Part of a small language model's weights: width 192, vocabulary 8192.
MLP neurons of a small language model. Each row is named by its layer, matrix (gate and up: input weights; down: output weights) and neuron, and shows model dimensions 0-191. Each number is 500 + 40 x the weight over its row's rms, rounded and kept within 0 to 999. Numbers have three digits each. A neuron's up and down rows have the sign that makes its largest values positive.
After each neuron's rows, "fires on" lists the tokens most often at its 100 highest values on Wikipedia text that the model never trained on. A number after a token or word is its count.

L8.gate526:529501509477513464457592512478523533546539462500387546459429512504503484498503514491518478481429525532514491434456463493534519512444402455539400531498475501486458437441466520450430523570550583447527535489462555542535511532439554451515519486542484494502518513580507509526507505439491535492519477502534488440478510496497514515581510507486532452417555498445527466532493520496526456510495504459495499475532499474610478499556481535518482536580548470504478487501506430490503545481450473539405496509502474566523501598521528477510582438500487488561445532573496533472465536512601477519
L8.up526:496530521549480546496505510475491544518484430437457435468479568471499557451444466502503453501466534406538549498496500514484453463478520432523491529459547465508515508444515540545546469532479490486532483530485521473534485498505450599522430500523503575517578507453490506512466526459617454559410435471466503443510528461467448543514471551498520511498485463493484510512501502500469517526429446519425478478568529508510485488573409463485469460541554501466512512564531500497586583479524503504417484477529578569518451546491560506590532466507493492472531437498570537493480467554488437537
L8.down526:493439460482460464450557427519545534593500488501513530461488491522434466477472546445510500482454549527486602518473497479566478558443519473525544557631493521447511513528514531510529510495495553433528424504465542485544412523460533464539582459517467504542501458506533517554536497499451451567525527548446471494554447489553563501558478477570498504429522515498560506554524449443474425482476475497503498469520447507509546500533481531494428510533493456499482438516464428520522548498566504487490557560523447520489537529491524425502499479504480512460505540522528544477559511554537389506
fires on: " pro" 22, " Pro" 17, "Pro" 7, "pro" 6, "le" 6, " Ex" 5

L9.gate292:506459481520522516500461433462465506514448460456486525430505512486486503459452489527514495477503520485565597547517468519546432489549448576465539573531555521563551488528448509469504467460493477511453512483519475522537479504472534487595501513451567550531488504484501413531488513463481559518479492477550481425522585484544529503596475511504469557448563561422472520474444546510521572579508498533449587516510493498574448436572469523445513504443477469510527474590512521468449563523478492442605491499509485457472437523499495444482505573536476501448499441494509441502487508533513481486
L9.up292:500514453505545465478467502527435513468476500426512497524464541563470463501428499475528555474494543474476495451435451500460523488445492571457497513556566502498490575459489507475469468452584565518430490529496535488511453524487476525539565486492467469568467505499476525468579500557536447465465382493501457456488579470497571497508549476531510452409448482470482492548442419462558555475498559461451505503438538565498475601521453524506548487565498434539550462434463486533517556524464517466519466539534474539496472531446484516531485434511507509465466519511507523509458453538531581448
L9.down292:536477554495528498503467475482436507529523501512540547542515543536480458547479477492498523465532476539444474490394556527426500497397489545486514498520576507503496533466462523509487478467598551453473438490528483502535492522470476455491499411522509454456489572489438534503498539535491446468512413536427414515498520575552557545493551426437473508454502454499554505540461460521506471483497491534562428449458477546494490536509611512465534510591497425545488479466571435458539558482468545484498529517501466532447492509473481485483442430477525562487496478549475461476427490535492549489
fires on: "-" 77, "O" 12, "Z" 5

L7.gate446:507419456461409517483550514511488527462465476534498504450500494448554488564410506473532499508442517475424478536543489498472469502452484545470553502460525525449561441554470499528444497480552532521512496430468465529513470522512543477504540502485533502453503528539489464532492460530525527508510451476529444514588551538473536428564534469528477515532466478422526540452438532475488489484522572479496533604589478516496539507468490555553482561482535414502480476512532423388541554488522523411569435509443450500574529447537498572514512465557495480446493486475479480497463458507555527488
L7.up446:516499443461504487579566496473527516532512501506456585560471488534566480528517491420477548511467450453501506432522434518456526502487520531471412452537531532464511540491501495492514489432522438458516522527463450514465518475493517451530443500437481556512560547534456469533471532539522434510573487517545520540538510529480509449494492491552494484554480490454446531508471510558588492422528390523456496502502545440452468512447511506522580536506530494467433463496580504447550561484583477512542493496509412435519525467471446528579492509487522463538459498439508409467460455475464433516
L7.down446:455469470497523494544526458506492460528505465484536556489569444526571518516466538400492560503440501454537529464462480450487554563437431474585485495563460460536511514436460525472538389466579504494485525549495480545545439506505509491530420496468505563519566575484427465502495520432441487540452488529446477456506548571530533459499524469476480510476473424464538532525491526576505492437520503479464501545476472507476476575497483508507497454536477473489515437519573450434374544501513487495552529517511482524484497556507450526535445601516497494532487430483537471510487517520486503484
fires on: "O" 58, " o" 27, " order" 4

L8.gate432:509487440510479516533507432496520576473461547478507469489505484486517488455447531525456467436570537487557537532486492451405530436479592563476464436503478547556483543456447501475534501551396482473436543549512479472474465464469502473506504485505471506558477483390491498535480536514478522486522463493495551461518486456428470510520488477536463513552437408558408514499549538555463447508483568505499581563481421476483447528484452492537486493557502492582498498540545541488491519405496535469517501535547457441540510525478404532487440528496542492542466555515488536517511441499500540531
L8.up432:510477429554481499538468520498495511485490516467474503507534531476498518444550476486476534503483474484477476395460479515497485472443503547476448470445518542551489539555526517584487549518488495428463518516482467490491446462403563495468490433495454456431500518529452444511509397413462446569522529485462549454406510500529485421602525488474497506407489453504453514456528528463475444501441546529489499551473438480471465458534503514468570470506557562532438430455492571572584505560515535492446498487506481488459456461480505504510482525554549542485494481468511508512491439529587490511
L8.down432:440442422474480496556434452495519551506470516481536537541504530517506465458514497484486457498529535447483453486467460498474514524536506481534461443632542572567459459427503523537489490543572512468462536543472503577556526576493521528481469508451517510510538456452489510507481526503444415477547481454465498457481464507558498508571423477555510523457450479499498481474541501480474535477478527497555571549563536513498553523477482499486512511512512386566424468481504517532490535546492495513450468541470617543423471492468471503443439428520554510509501548512401505504490560472455505534
fires on: " is" 52, " app" 19, " was" 9, " App" 6, " stab" 4

L12.gate230:480510522503504560450494551455540515517543431529549463461547502470474487537524444468523517468486446518565462463457512509434447470401532506453568511492568558550463448421495479488470532517513525528516458544503526505516519501497468513458455483460485508495531451490576485481516407448506482571562549428564535530478540473461468549514533480442434516491466525389486452557493481473429464471518498496454505496553541527479488519534483471573453507514555502589491490491587540523494581466457439532533544520417515473514482542468504492486597480514519448518431499484482571525467461430497484527
L12.up230:516518440536458443477469527500583481525541606484525550455504551482520474455464502488522469582548473483524515453538491457543490558470421481438549492552413508491518511493448451466536466472448501494567513461471571472554485471495468436517522487499458503528498456520524496455519480494463498520522498431525491465466496447511513563480487517469454471513528574518471504567549517473554566478484527446481533546467407584483507497481581377487523436561559549541494524516553552517542500524492460535549476537550551520394498541480489460467463520469429426484507504510494539459514555508490469456
L12.down230:495514468460528566508470518501462507471515522434504477462477505484493439554540523543531469513533535482546483500531508465524473505427452518494459477714550470425462562460518528400505558492509466473496576447493522473522468503499500465527556468476546547488467474558544490528513514466451501495504517530528434478492497499404577501477458551498475467447514500499472483525510446468495558516463547577450509492462459519503457475483458484434506509547440554579440513506502460491499504528424453484497448497525487499498475514477446425470525559498460511456416566533446504501584499455519509462
fires on: " is" 17, " be" 16, " was" 9, " to" 6, " not" 5, " are" 5

L13.gate193:505533539481519509541487534436551519454462535423452492485531611503483483545446504493506536498507438509472553492497425533502568506450468513506491476515483494503559501547585474490449551499455549512485539577514463435506516428456556572600468481563523468434500488516498536495493516599496487514497496445493446454437555459499448498494490496502511527508528460463462502534519442515424394559494492480496506495519522489490541510431478490451479457527545390451484525462445481439436503519539499533507499493452521436470504526529512514516476518443571481506496503554592519398411531509507486478
L13.up193:500574432512519503493545463611513571554503561435518525505460455449491558469504605474512532391388516560491502476494477455522536512459553529459435415502479557473512457471556556444518517517469478475502511514498535542453479505523535559540512533428504472503488507509468511519511565531505453459528559485509569503521534509464479485441408474480510538555542460472535494555590483534556467546451473544453488501499463563532507456518539509466482463491561485505487535485516466573500557486529540510444458464556585444470477540532484494481543439559551524480519537483505524482448501492503519475
L13.down193:486546478432484511460525533531543511468484498534495527480436539559527516459479467485526489490560494528530471469503514526465575496474570481436498497658522470456588578508509519483444558500498485507642479495515476497501512435471475536476543421519474442450433486552469520484504496493529471447517514563548431492513467516461517494505500458485441510484557499515504427480550497514438498492508458474494493493493514451503507549522512559507434511533456575444529475509472458520473493561447398524478475442472494559398502552423570486473468464522463451516511491509541533506466497541508583544
fires on: "\n\n" 47, "\n" 41, "=" 12

L5.gate34:534499500524460513576516492444515470477553508528504547549569509494538532466459497477461462370506411526529538480462529494486415443397456547495473495466421521508421538527552473443555539545493462516483503505505525484518522541521544425469514528531463518440501484453511507541490550478494464476475453562465479402486538492472501468557485497549458579490565503502494526445478450468489484489502467484457432558571573543535508530462523440450468490532596501507558526530457445488496568495541523485466493518506502488471463562595476479456518510560469526474529423519560504521497505435491481538
L5.up34:483483481551456539508469495508588461547500558440495465516524495412489501463491543478490523461566516518461450560487578451518481487444489438514452436507498561408464510451506562504486479535534481437425543524561539421478501533547474493478537387536540547526528524446505508447541427467510546511485465530502507453454532536509555562542542486427429519503485469532476433512527502481528407491523493550447459483516455539512434498477515480494513470530457497542492513435503490434463496532452530478504488508477578457454470488504490444528476439482493461513530457493461521507427419581520495583
L5.down34:432515434554452551491504383550510499477478550446519522527482447531537426514473493475536518510455520485447517572414522486470539543553496493485483508724565569501519532508533471489504450497450451505481465493485562493535537562535522532524521468500504480470514529549508511438462562531481490486519461528512454501463511501476505526449519541498474447542534531556511464510529548466511499533418483481499505477465514577522515484510471445442576476457444496477471484468566519463469559571489500477501469461428497470435481525488467463522454492485539475500463554474431501462520502481510451453
fires on: " |" 24, " is" 17, " (" 14, " were" 8, " are" 8, " was" 8

L8.gate198:474542502579493567508438506436536555458442457501491575482474433535406394492555508482541516527488448524531566444538474499562476485547554544474493515438523535549452537392472503426474527452525573502530509419519515499544529475524476480533537490560496550503457524487458491507553553519541528532508419475475564478587565574447488443486480550547545508514534508467469526505475462475528521562477487484464503530513463466590503543516462534511476566544510494595547504476508498511440520530514492440496525470513527542545505526495466516506465512468458527491490450508527507568513469532468527416
L8.up198:546550462473537500440526487530506467493477440609503545536481472564490480416500485464503516461511532574440481525496505467540580482505485523439429574480470482464481512500538491509485522462547570468456526493616523507474497553552506520446567496506433502533558471445436498482529464460520514488531502467444445490516492547528478489501527527459492516522550552464553434556534456577501568556492485527512442576498410495521542518550460515445524453431456466514471469505570499502531540505457482507498561418544508485412509468481458547477539523472459523490545474506523538584443531489440493461
L8.down198:536558530503495541514495461521479526529519460506586488515493493449502483438516516493534555426495514603460488540477515504455568491547520460473530550499502499489480491433429425475477483534486549510473428470589496447551486517511537463586506467509532439531511539473451492504422479497528454419451540498534498460516551501530470431529480407447534466479543509546543467527569513493514489475440536509579448494513474524527468491460493486512553520540461476502559402489520558554498527472546541572531504415539478522406496427493453499506460512471520590433496466444529454480449514515522557472
fires on: "-" 34, "ona" 13, "eri" 6, " of" 6, "ora" 4, "ova" 4

L5.gate175:579495452492497466496560440531517468488515494453480508498522543540524537481460425479466475490498490475503530468473499482480549482499474534523507492489469519508475574490541492446487579468555503513421526493508543476477449512489502495509488489566515562573519501459410479598524493480510475512574495540507481517514564468534527474512482560460435508504605535500442417520543464478501511463446447484517441462495435551550474438470512520563498481543517427493498525598534423425570528450420504497506553546542514511542521518494498446505544444544416557476458506463625452466460456460520487494
L5.up175:518460523539492520485531476549522544517528475534416478550470546447543435534468502474503464487470535445538607582517545482469537462483498510594533490455433552539490477529508484552507512489469536552474487474564535509478531547549476565571532516503526551551500508432489478511531486496507421468431456420509490482528463462438513540558469484536503551512489504523505457537547521439489485479476499556528493555482503433435441523597532570519528515503489481523496574496392558494468483506518447480515548507493535500483488562524573550475527467563528434521477541567485478481525579559422459493
L5.down175:494428546502492538481505476541468550459420513542432474505477471566445478499553544493532523461471473532483515563510491485502475532452581525562536462419402531518428519493514462436540499432471529531499479467523503531493508473462520519556505621512563531500567498488519461491524455506491506462506438510531404503521496441537525583549512484495584505471472438510441513518567526493492487474563503498501454513456516434452480534519572559505484538549522510566479568411526462442440501457543493498527520499546468557492440527487483565484463435553499436511484545499482508478471445489564446501
fires on: "-" 98

L8.gate494:495488487502536514505459534478488527488469443476546461542549467436532530412501469541479509410492482501460508440441526544417534451542584471499529462496486501520516520486460522424478511442564490537495531499495502471472453521445560495490511485504494449493514513466498502516526491545576462494531499504553536552503514524511528458514475514438449488493544444451506466442534523459538529525535519497493431510655543481577495438519564488553473530497486455515449485555517541568519488523520424496538466518612486445522471542447392507478509467549456548475517423519494478493428469471434423460
L8.up494:470495530542498439481442553544462491452467497522503519537513553466503442508482542504554498509480585446465503563540497544454499460477530474550470576503453467496542426459479472534432495522475596538515457495519539588575459505442568494553460535485549521497576436447468462470497467492483469508544514527512466517452493581472477421584488439485486449574527516449457439559492528535517476453473545487498481542492552473485571455531586540471509461507523438541487475474496572489558438434484485529567443495537540495491470502556481499490507538561523567430543475471548496487508536520473512477
L8.down494:459499569526429481427426493535475492470568511531479434522520481448564470477466464501534531456480544495483514516593498543501445579552509523540441568515410434495425472478539554534467483492442437480525449539521545526551491501461472508511514539492547533502484445514520499498505445523542504480527490636522515518497406598541443504594493480508559444423513506516516463515473432570468532485519461535574474506519551458457465484526536467553527492536443495524473459503462569471521434489514544506497514482512516527506527558444553516488469488518506562453503458484509497499532458537532549525
fires on: "-" 66, " Arab" 10, " African" 5

L10.gate10:564480507470467517488543529499488531482518485535564506434542518480442491504465479448521586464492503543427521456512548472458613575510489512485532534510467551463522481537477480503484542507485511479566424504537543507539520564547459459509496470587444474438484527559501446496584503463527499472506494457497528512533549527540487432550537429403520520543474507427478525533435556443538483503497573520491477444506488483523433439535555491459581507549487515506530521546518527533490535516563514443523530510477506501553446515528417477421508451457541544461482508419489410560482536503450500451
L10.up10:566448484495505506476411489531535476474495488476496545506502493485511481562486423525456462501525545511458541501521562504484477479453501485485514495488531529457486518459468489512524541465418472520449480500479490500545529498544562476484496469452594481474498514415499446484497527423498560492460538444561447442528565529534461549514508467489447458466498409486472527549467526473543549402585506537508529519446535490553490562523504610529481513468472450513502506507562533518517545470494419495474422478422502513531566489533472481459617467502538563598458462552485482565483535466551535452
L10.down10:588502557493464482476435483505500540548437465448442483420509525479494509531497511559449566509553574530452426482531470574535513522479478486511494498551495478479532459493494438418479458525526469542460471512473537531566552496484569527477453423493494516454566485515494503586489520509475516494465489505415491489520570494481472492554468464493519468450506495491506592481523546492511568485563536480474479505435466459548468457503485466544549370479587498497503553536525447500515475411503448489479496458492518460513512472558531480494526518500554527564524530542523589565608539472545499486
fires on: "-" 62, "ly" 6

L9.gate25:527469488494465497407571555503547537532436496539511500409415543472495447466438488505558528452506462537542505496503523577468510557518540501452480482507525565511502542465477513460491491504535539481636418500441515499454479529498520452540522483481501561425533531531433495554509531511562472493447588476498495513529505547479528465555495481436548508435527490542539410476423516480497575476521531462512498515545506546502513476507399465493474496577525436454447501546575477491556512532524437581468497483454499450482484509545495542464492445549512480502457538492488462480491509449566496481
L9.up25:533459535519567510499442433421498574528518496445517522465421477531557560355453472493411520449493536452464524550498506467524496565519497533461537543483491456501506500458417534533530496464442493485486532464496483472507540493475549456578603474456505582466462476540436512535499493560527500520462469521493476497480597451515490545559419520458503580452496479481493484537449520534508505479440493488472525505485503503527518509555458532517554502491536513458491463496460563492485565543511516523535501493489492465465442580557541566430516514442530519546422475505492489531525430468534514545
L9.down25:589504505449471592436451562529503468532549561515497513484461491524452486440496505528521524518537452498473514513466547525539508527501499495468530468579520540453460525458514529490479481482600525488563381516460541522517530519441543450506530411502523531402458470503457564494528541458445498453484537532533474508481595525435506500538470489490524459468432491507512501486433434490453494509502562463522569473600494534481478529487465468510465480567556536463446498475575432460545523488490437448469495534533505544465485539436462559493555434559528538454497556499482467487502493470513558502
fires on: "-" 85, " (" 5

L13.gate390:464526540573537527539472546491563528437562515531499529497478507394427473523544494479483574477579517491469550447400509569483511497487457433461534458481539545455523560497443472564516507466524511540463494496535458426478464443482532521493510550510445471531521560491475491487495470535465520499511540468485507394455520481459531473530477550427537551469529447410459536538457560554484509489525511451419444535502522494536488473463465517520472499522500535505542516514475457577532574457517495510551507420471560525503506473599453476484541512482541580462490531479578522547452503523543517483
L13.up390:505534533555522525489470527426516538457498491474521473484523571528448431474579451554520482448499482488510516527402491468507493438483497503457527432474517530479519498556427501493443548477583551519494494495521490404504499435470616491501481539517504453516441530467463446448441529584493452472521581471479456508500500495520519432592458525525496513502551484477496452561493508555458531493545532503412442514539488501454467462424504466560518490500511524437480501540453474518487533480504481469533583496513526459528523521515460502451595550536510520506466524592576584520487511530477553452
L13.down390:492498490456458536497525499551509483541490479517497473526459485557532478465545487483488508497493484504551503534542518469501462471485545472516522580715520426505479510517496494521587519490432465485466443462461498545480491498508516434507517505507485489524502497531480468546458562525537475513528476549490450473547253530521514525500535467578517500466460573548484484486517500485553485494427530529542484522543495508498482466527563462502558451484495517481482464500511567444511485492478574507471515491529521534488478519443541498540458473498527522505541462483478459479509470457493539571
fires on: " |" 21, " as" 20, "g" 7, "," 6, "ul" 5, "-" 4

L7.gate179:507475528455502470509530485490556523416477528453441463510487504497510467492509564503507473590471513441487525488471518568478561534477453534512482459489569539549549451548533590450500514509462532441546556529588514424525471476479531508538438483539477487506496503509500569444540581541477445470398497498567480487489530505505514467543423482450549465487533454499420492544441507527505468477484516474560486487542586496495556473446457499547466489565469534535499480588469445564531490493521439520547480455498463495604418526498455593497494507559483467497516496501505520453543560512508465451
L7.up179:532519502500516474467529557421505534488453514480521424556504521543592545525459521423417541484494521498515447486517555475417565488452435464485478483418522495518460473462464490561467522541464452483573428557496484575530499447481451478440519572472528517522530463527425476578482497509526520497500561501515504553560566420479527480508556458516505492516426452531493521463460475496507477525548443540545496550538480465475447440574528523474559449505562494487538455540493511490487510462547403485526506563529445462515436497546504521497530588445474496503500472518464470495543489455561452481
L7.down179:556497509462521444443485591467483522456522432493443497480520465458505421496498497515499489488490497495556457512492470461521506560498551508474486462522512568511493496469437468430493538524497515501552587536539472428484448462519486560544447547506510519489520476506529553476541541530401471429442512427512525443557512463464462481532462466494500415503480446412541437504502411533511541480495584429467497462509583453480513495433538507517527524528518533540477458565497427526492537514543445476465452433499505511537482451542461550501574510509525526481573527518507558513542521553461418432
fires on: " dis" 17, "N" 13, "/" 12, " Website" 7, "ps" 7, " www" 6

L10.gate330:506442533470510544456421460497504523509552501462499442552504533538507536443430484510459465511526458437523556397484539563519456450514528527485492517457454478568510447559420478544480520432533514524493454487515507556594494477519471443528474502483431467512532539445529430411502467511425545527491557499479529509548538528414538493530496469431547512554499487449477485505481507479463530532485487541436466557499498516559509476567477495477496475514543497460490474573474476446450433541534538489496577504487503542516560561505428472486588518555523544515460551476495444498506489501443393509
L10.up330:574505542506468488529450485538498530508520447476469429508490495590483525543478538496505511518472539404470494445529508527448500492462560551484503512514512551522521530423454491507532511481466444457427518493534484440476489602457531516530458470452394433433569472498509581468437568544510480467501391557483475562539549403559505493486512521531521496545548468467526494478409411480501460540527518462537486459447457611543550497510524506484510518480467407455462499525558470478489519495534490516554471477464489501488535536475434528482525479443499498523517535467535512512519517508523534447
L10.down330:486472457465490512500548455514454446544521490436551551469485522546458574542541507555494580570457490455483515447477512498502554547434514466496468495533500526498517541464452559522541523529486501409476499483522455483503441520471461551552503518535447442492540451551450480463563618500565519515489513560445484498579532465558554529570529520512507518527426531542476531505462454508481491525493469545551532545423444515549464580524522477478511437518480560479561439499541452493483431529514496506508519529531485570480448497477469531528581531580492573489537487502466533464585514538545550526
fires on: " 0" 48, "-" 35, "|" 12

L5.gate720:605495471496433507518542481520406467542493503454506544471467469446467450462521505483480494537550487533503478490515544497530496482485497515591498466533507484479501589417456478543507593460494492416516554487499527484476555499487491460474531501536542493510545505522477449564445410474482586457506480477505469525498552479448444563518500532481474599530476463582562472516606498504526494512429462501502490491494496525515458513444483432515549520541476531510573480533525526525563520534477555548557449610510552481444518548497424507599474471492511531508552490530446473455513457459491488512
L5.up720:487536452504401506533430414500476429493549547435479484464520443441565487514555455502510538445466508538516531506461551458499502526478524474524488503529505557518455558512483498483497491552497493442480485510529494465421524423472543494535507528496407493566479578520445513503393521513575494539469558507528483509534495463503415480567541535464496536505513504543531454417530494513525525502550398523500427517514530495439489434435464482481476478503531504505511509479412515458457526528475509498473485556546581486460500565484478551517576477492565477445580465449456523464531457478519497564
L5.down720:470585430524513455540503466538508448481529513555544404517530534511522488485519476489489528469521489490478513558390520439485530509487538469453475530722488493555561530508446432478459522516485454455472461492509520467468500528530512563521538489467447531494500512468476514479524544485501421560529417460523485454494492448476458538529479469512476486525544569471476511527452504447459503507521496530524506488532533520490532495458536480493462515461547446597471500489556539497496547507522490495490515559454480493410516546547470542399500441524504490526455467440450453460511557482475473489
fires on: " are" 63, " were" 23, ")" 6, " is" 4

L7.gate319:538556532438465454497569485472504525512504534506473495546433549470462573436499518477524456531529463505559457525452524517489524512447494444442526520450548484505507384522539530480565506459471530443579523544536440487558501497506459455502457473447491449544517475472533547433540519490532517527546561431576437545448491536498482540577461471496482424502501466510499534470540511413493483561499480503471515489566515440468520499519459501528523502526566468541530496608493536536485490581456439449478526552497539468508423505511540547479470557504525486566475504553564534485469466491414562503
L7.up319:505448472435480491498538467574505482551519492525442413461479538492547527553507512444482544471435554499433479493528541513470483451490514423515572440505453453491404438562456551453515483462543498494501548507565429486487554503445466510529532504574521456531505546480522506547549493487451496495445537543524477460522489495506579506493479491529422515550484461453511482548571432494502464508492498523502525570463510483511486564469469460487509477507578570456495540521513543561568452511450486479486508549422449505500436481423396529550462512462522438566549514533448463540536509511517523442
L7.down319:474467518457510537469515532471522435475501510567511501487557495491431539519502530512482511514465440488419448432430504485458427587501429559520510501527507533556527519465543470462505515551504505554495455511523422477454444469440540571568488463493493533503509497514516466480616529561474528510408588512490516529533620541510463498449531433433582505442435547431526589517556495526493521474501524485510484528527523483494525555490539533539537526466491571445538505427488497433541494453459448477458482469520497453500479475488526555501471468472468498516579486500489458473447540495528479472
fires on: "." 41, "," 17, " Website" 7, " Total" 5, " www" 5

L11.gate622:573581516493453482511482535551504518553509515554499469484529476576502550567437522504498510467494491487437457536493525521448555564442525486494466471500444565564471510499463494487456503484509591511507502545531525422503480545522555472525499506542489506471514482487490449500523471477509533552501494518486437535467481538408475410555541529500503475493484539426513415530497493540500508507454506495522561480559553502486496440524553489523542437557467472449521545542458543439493596516428471518494477537570525531574485472620464530462480486545535474501407533464477544407506494444435508564
L11.up622:544484501575473498447465533595420384514511530468489572486547450453507516424479496451496522611521592561532527502509468529438493493418496492435505518538484516530555563466478545456546493448512524472479463515445448497554508553578504460536475522471453424507496506471505494474488497548494495467499527416533476545532521413543479487580530514474508449573530473486515520501502519550525554504463526419522510448478570478544441519507494460499446457549531540542514479474546542487524549507454461508449527484487481556548530563542446465525492488483519528521510510438478501495541512432528514427
L11.down622:509463487525421441514499569433469599424553531463453460569462436501510468527515486521479497487532493527448518495512482542490481484515528484461456548473503495456503498513502464455409475514503460496498549581505495525487482485469539535570463467480536538457471484514480504514526464453418490451439455542476531480470593507445522448519483498532536498489398478505566510499400565476417502511577482502519525449546551504461550492618542589492533444518493490527474494500555466500485459527485489439542501493452463445491533487503435523456587551432487563518503455535519500467567483498511446499
fires on: " and" 36, "ly" 10, "-" 9, "," 6, " or" 5, " to" 5

L9.gate638:467533458527554503462465479510504552519501531467477478496502494519519511535503475484569421489397521550591538487525445470458464480467522489505501445492530454438472495457535531429477491514491503492593492468497515515458460449421515502513460584590505427536546575410488435545526493547431426530485464525544471499539616449468485508478472493476504470512489509513477532528509486582493497592432506450451492510523439507441510473519434505481486452521508453553555520545497490487539557518462464538474529564511529445418504474515525488476554440522489536510493463515567451480468527431537458445
L9.up638:517447475526540559495570545638568523527460452493445484511488533434466448443499562489507509439498423562594563579490490525516539513431453489561482486476537574503489481428503440495542460503505546516490519498518508550508472507489474557490516566536468472448594508527481458516455525576478516498500513476548441532526483545502504495501556528448564459466517581453549561468474530491503519464560507494566523432509506550518510441479516532528408459519464543573547542568521521508514552495479490585542548525494468504505552539479456469493517524466500452535531494492501483515467486436535499498
L9.down638:510481463393552489531525543548583585482481513507474507516520490538488476492473502450554491502470493540532537533491453472491498618387480525488455490552509458481493503503534469458469469524504470534534471467466547561484484502503514551561477516549461510501557486496436489503451479475498435534429482519563424487461642512530495442529521467576545459421510506466554523502488511489528466469548533518479491481504479487556582503475514494544429514532461493531442513500438544524509482503483454473457517544529486450467625546511438505469514411485479525521562497541522541438510515464510435452
fires on: "=" 52, "pro" 6, "Pro" 5, "con" 5, "ul" 5, "cha" 5

L11.gate678:466466512527517499562524530516499429526514526541449537519477521486496528579518590553435542476504497468486507524505480560534525497544535498463481498475528561489527452493437484433512597472487544486502528462507471420468577559472559509543495552557517545539516547443472459510451479468564456540492507468492481476510490529475420517523523526463463535544528474478420532463491486529507499527445485475441442547585476483440474467467427543514482463489513470503552543475526526461520483515494440474531407535405398485567515531543434535512549483526531555607444500410529489471511532535460513516
L11.up678:444585486531499429492449456520553513466548504541541481470566530536502421528447490498528527519534583494513542511516509457489473490482504509439506458441460504449453506498437449492482474485428501485440484542519501498494542461467558462459511556489598493527551450489555545584527552591478501496532479488443533503566490490505578471553477493513446430569523516446500487514521469520521521466506548541459479437489493535475514489472538562506434528391611477482448522491512460588582497458457592520505507505450451524472519520530489457530528492503557560487469532485440552479509525476525503460
L11.down678:525528420534495561551441544546500490455471524441513455517488509533557431473470503458477530469522511486537593532533506539523421475531580490484506534460524472539466515488481440392530411522501474538512607529468482482409587558480466533512425514525537544541446483489392523442444446483528438561495497493507514469513541492509484484552487494524475537537535468444566475506477495454489531589495454490546480498501566453473552536568459525511492493539567475503524515522445498452480513476548512484526499471450484520484557546517531453533507520501481606533532469473541483481444523434517494504
fires on: "\n" 23, " and" 15, "-" 14, "," 10, " as" 10, " &" 6

L10.gate546:503572515477533499477482553473519504510463570502429497423561472584473477455501478530501472521495465483551463459517576493528549516500470488515527419426465531443527545491599410494541468531521533581461506554488499458491524467591497530527432475454537470482436504538449505551464502560489481558523505463546501496467510470474440441545560556457543507487493490449538462489447461470480431516476455499524471457489517546455528486518480517534514532536513556416538473539584473549438487556433471492552521524534546456521494573490408529440483535517491489481426511453438520491453537535538507496
L10.up546:482551447520525471533471422550498481570516495521425490459500478543478455503489488501531539444447523450509422535427534469501501520471529388428506461470507614491494508504523469542520449486448552485496488479496582456494467535533474463553503440470448547444557482587463416470550594512521569558501543468506367508519393473506511465507528534455455495540506523516488560503525493508508511509525534545503471468550489526513518483510503509487537545526480512540489492490639462506500514484541532431458565580502483537465462510520506499464487488513488487483438481470507555508518455475516515539
L10.down546:467477492445476494475445474449466498452463477590518506515450538533478510572463501523465516459514562525490473551469521507465478529547504588499514475383508485531515466464518522489436505554507482514448547495475519529484493568482446561502469451510509489507450469481465506525520453525496569520402410478526482564516661467506473452532520546451468510540497496500548500558479522552446473449527457544469498448514472494500462565537537518494471501532534441481497445510513480574445539497412451492565554465477532506573493452455501515493538543492477517513507547538486583464435407480507483441
fires on: " over" 19, " or" 13, "." 10, " in" 7, " and" 6, " to" 6

L7.gate759:501449553610504518514516502480487596446449591501479540527482487499509487507500486541494487462518511422508554490561495528500505383516569488511537515535496455521508499470482428576489546499448479471502522461539466480515511449488558570499524535483482542505533527494568452493524510568469545546533487511551520512435534449464501519513578406585514545522586593445480415492459462482507432448483525521445473522519498443435502489518539495521563510574523445424477511529488503464514418526489451542526526482557503474525528554444442490447516474468530545488485511553522500469543489534481451516
L7.up759:588545525542518477487468518511555480527474516503575459519471446525485494541512580434493596451454531458529449560500541470521503543468534486540431480504460532533590461493466527469538509483523431509473583470547435509419482539547555591514506437488410511494447465475463473520538545448436492549550491557536543495554529472478465561525564501549450483485496541500501468498498502484489507495480474485465489525514538473540488526517570516538544511402500471520501482507454497499526521554493474571520529470443496451499435423470548530447468566508507537471501543484459592425523450509534433475
L7.down759:523545516470546486467501534542560465478466530484584476434487487473506536439476486491533521454516463489500484537516552497484490554498495448531503458599546430512539480529464497518467483541476487352583533477534447492489563535450484522559501501513458441474456405494456475505556490392484491532552548564499550537480437471498505550538523509452475500531523594468541454455508518545467444462486459534547455491466443510527515534487505529541547506444500459526494528595468471537521502547484521503562497467456538509471590465485556570492411459483534506480467483472511560460543481516513527556
fires on: "=" 100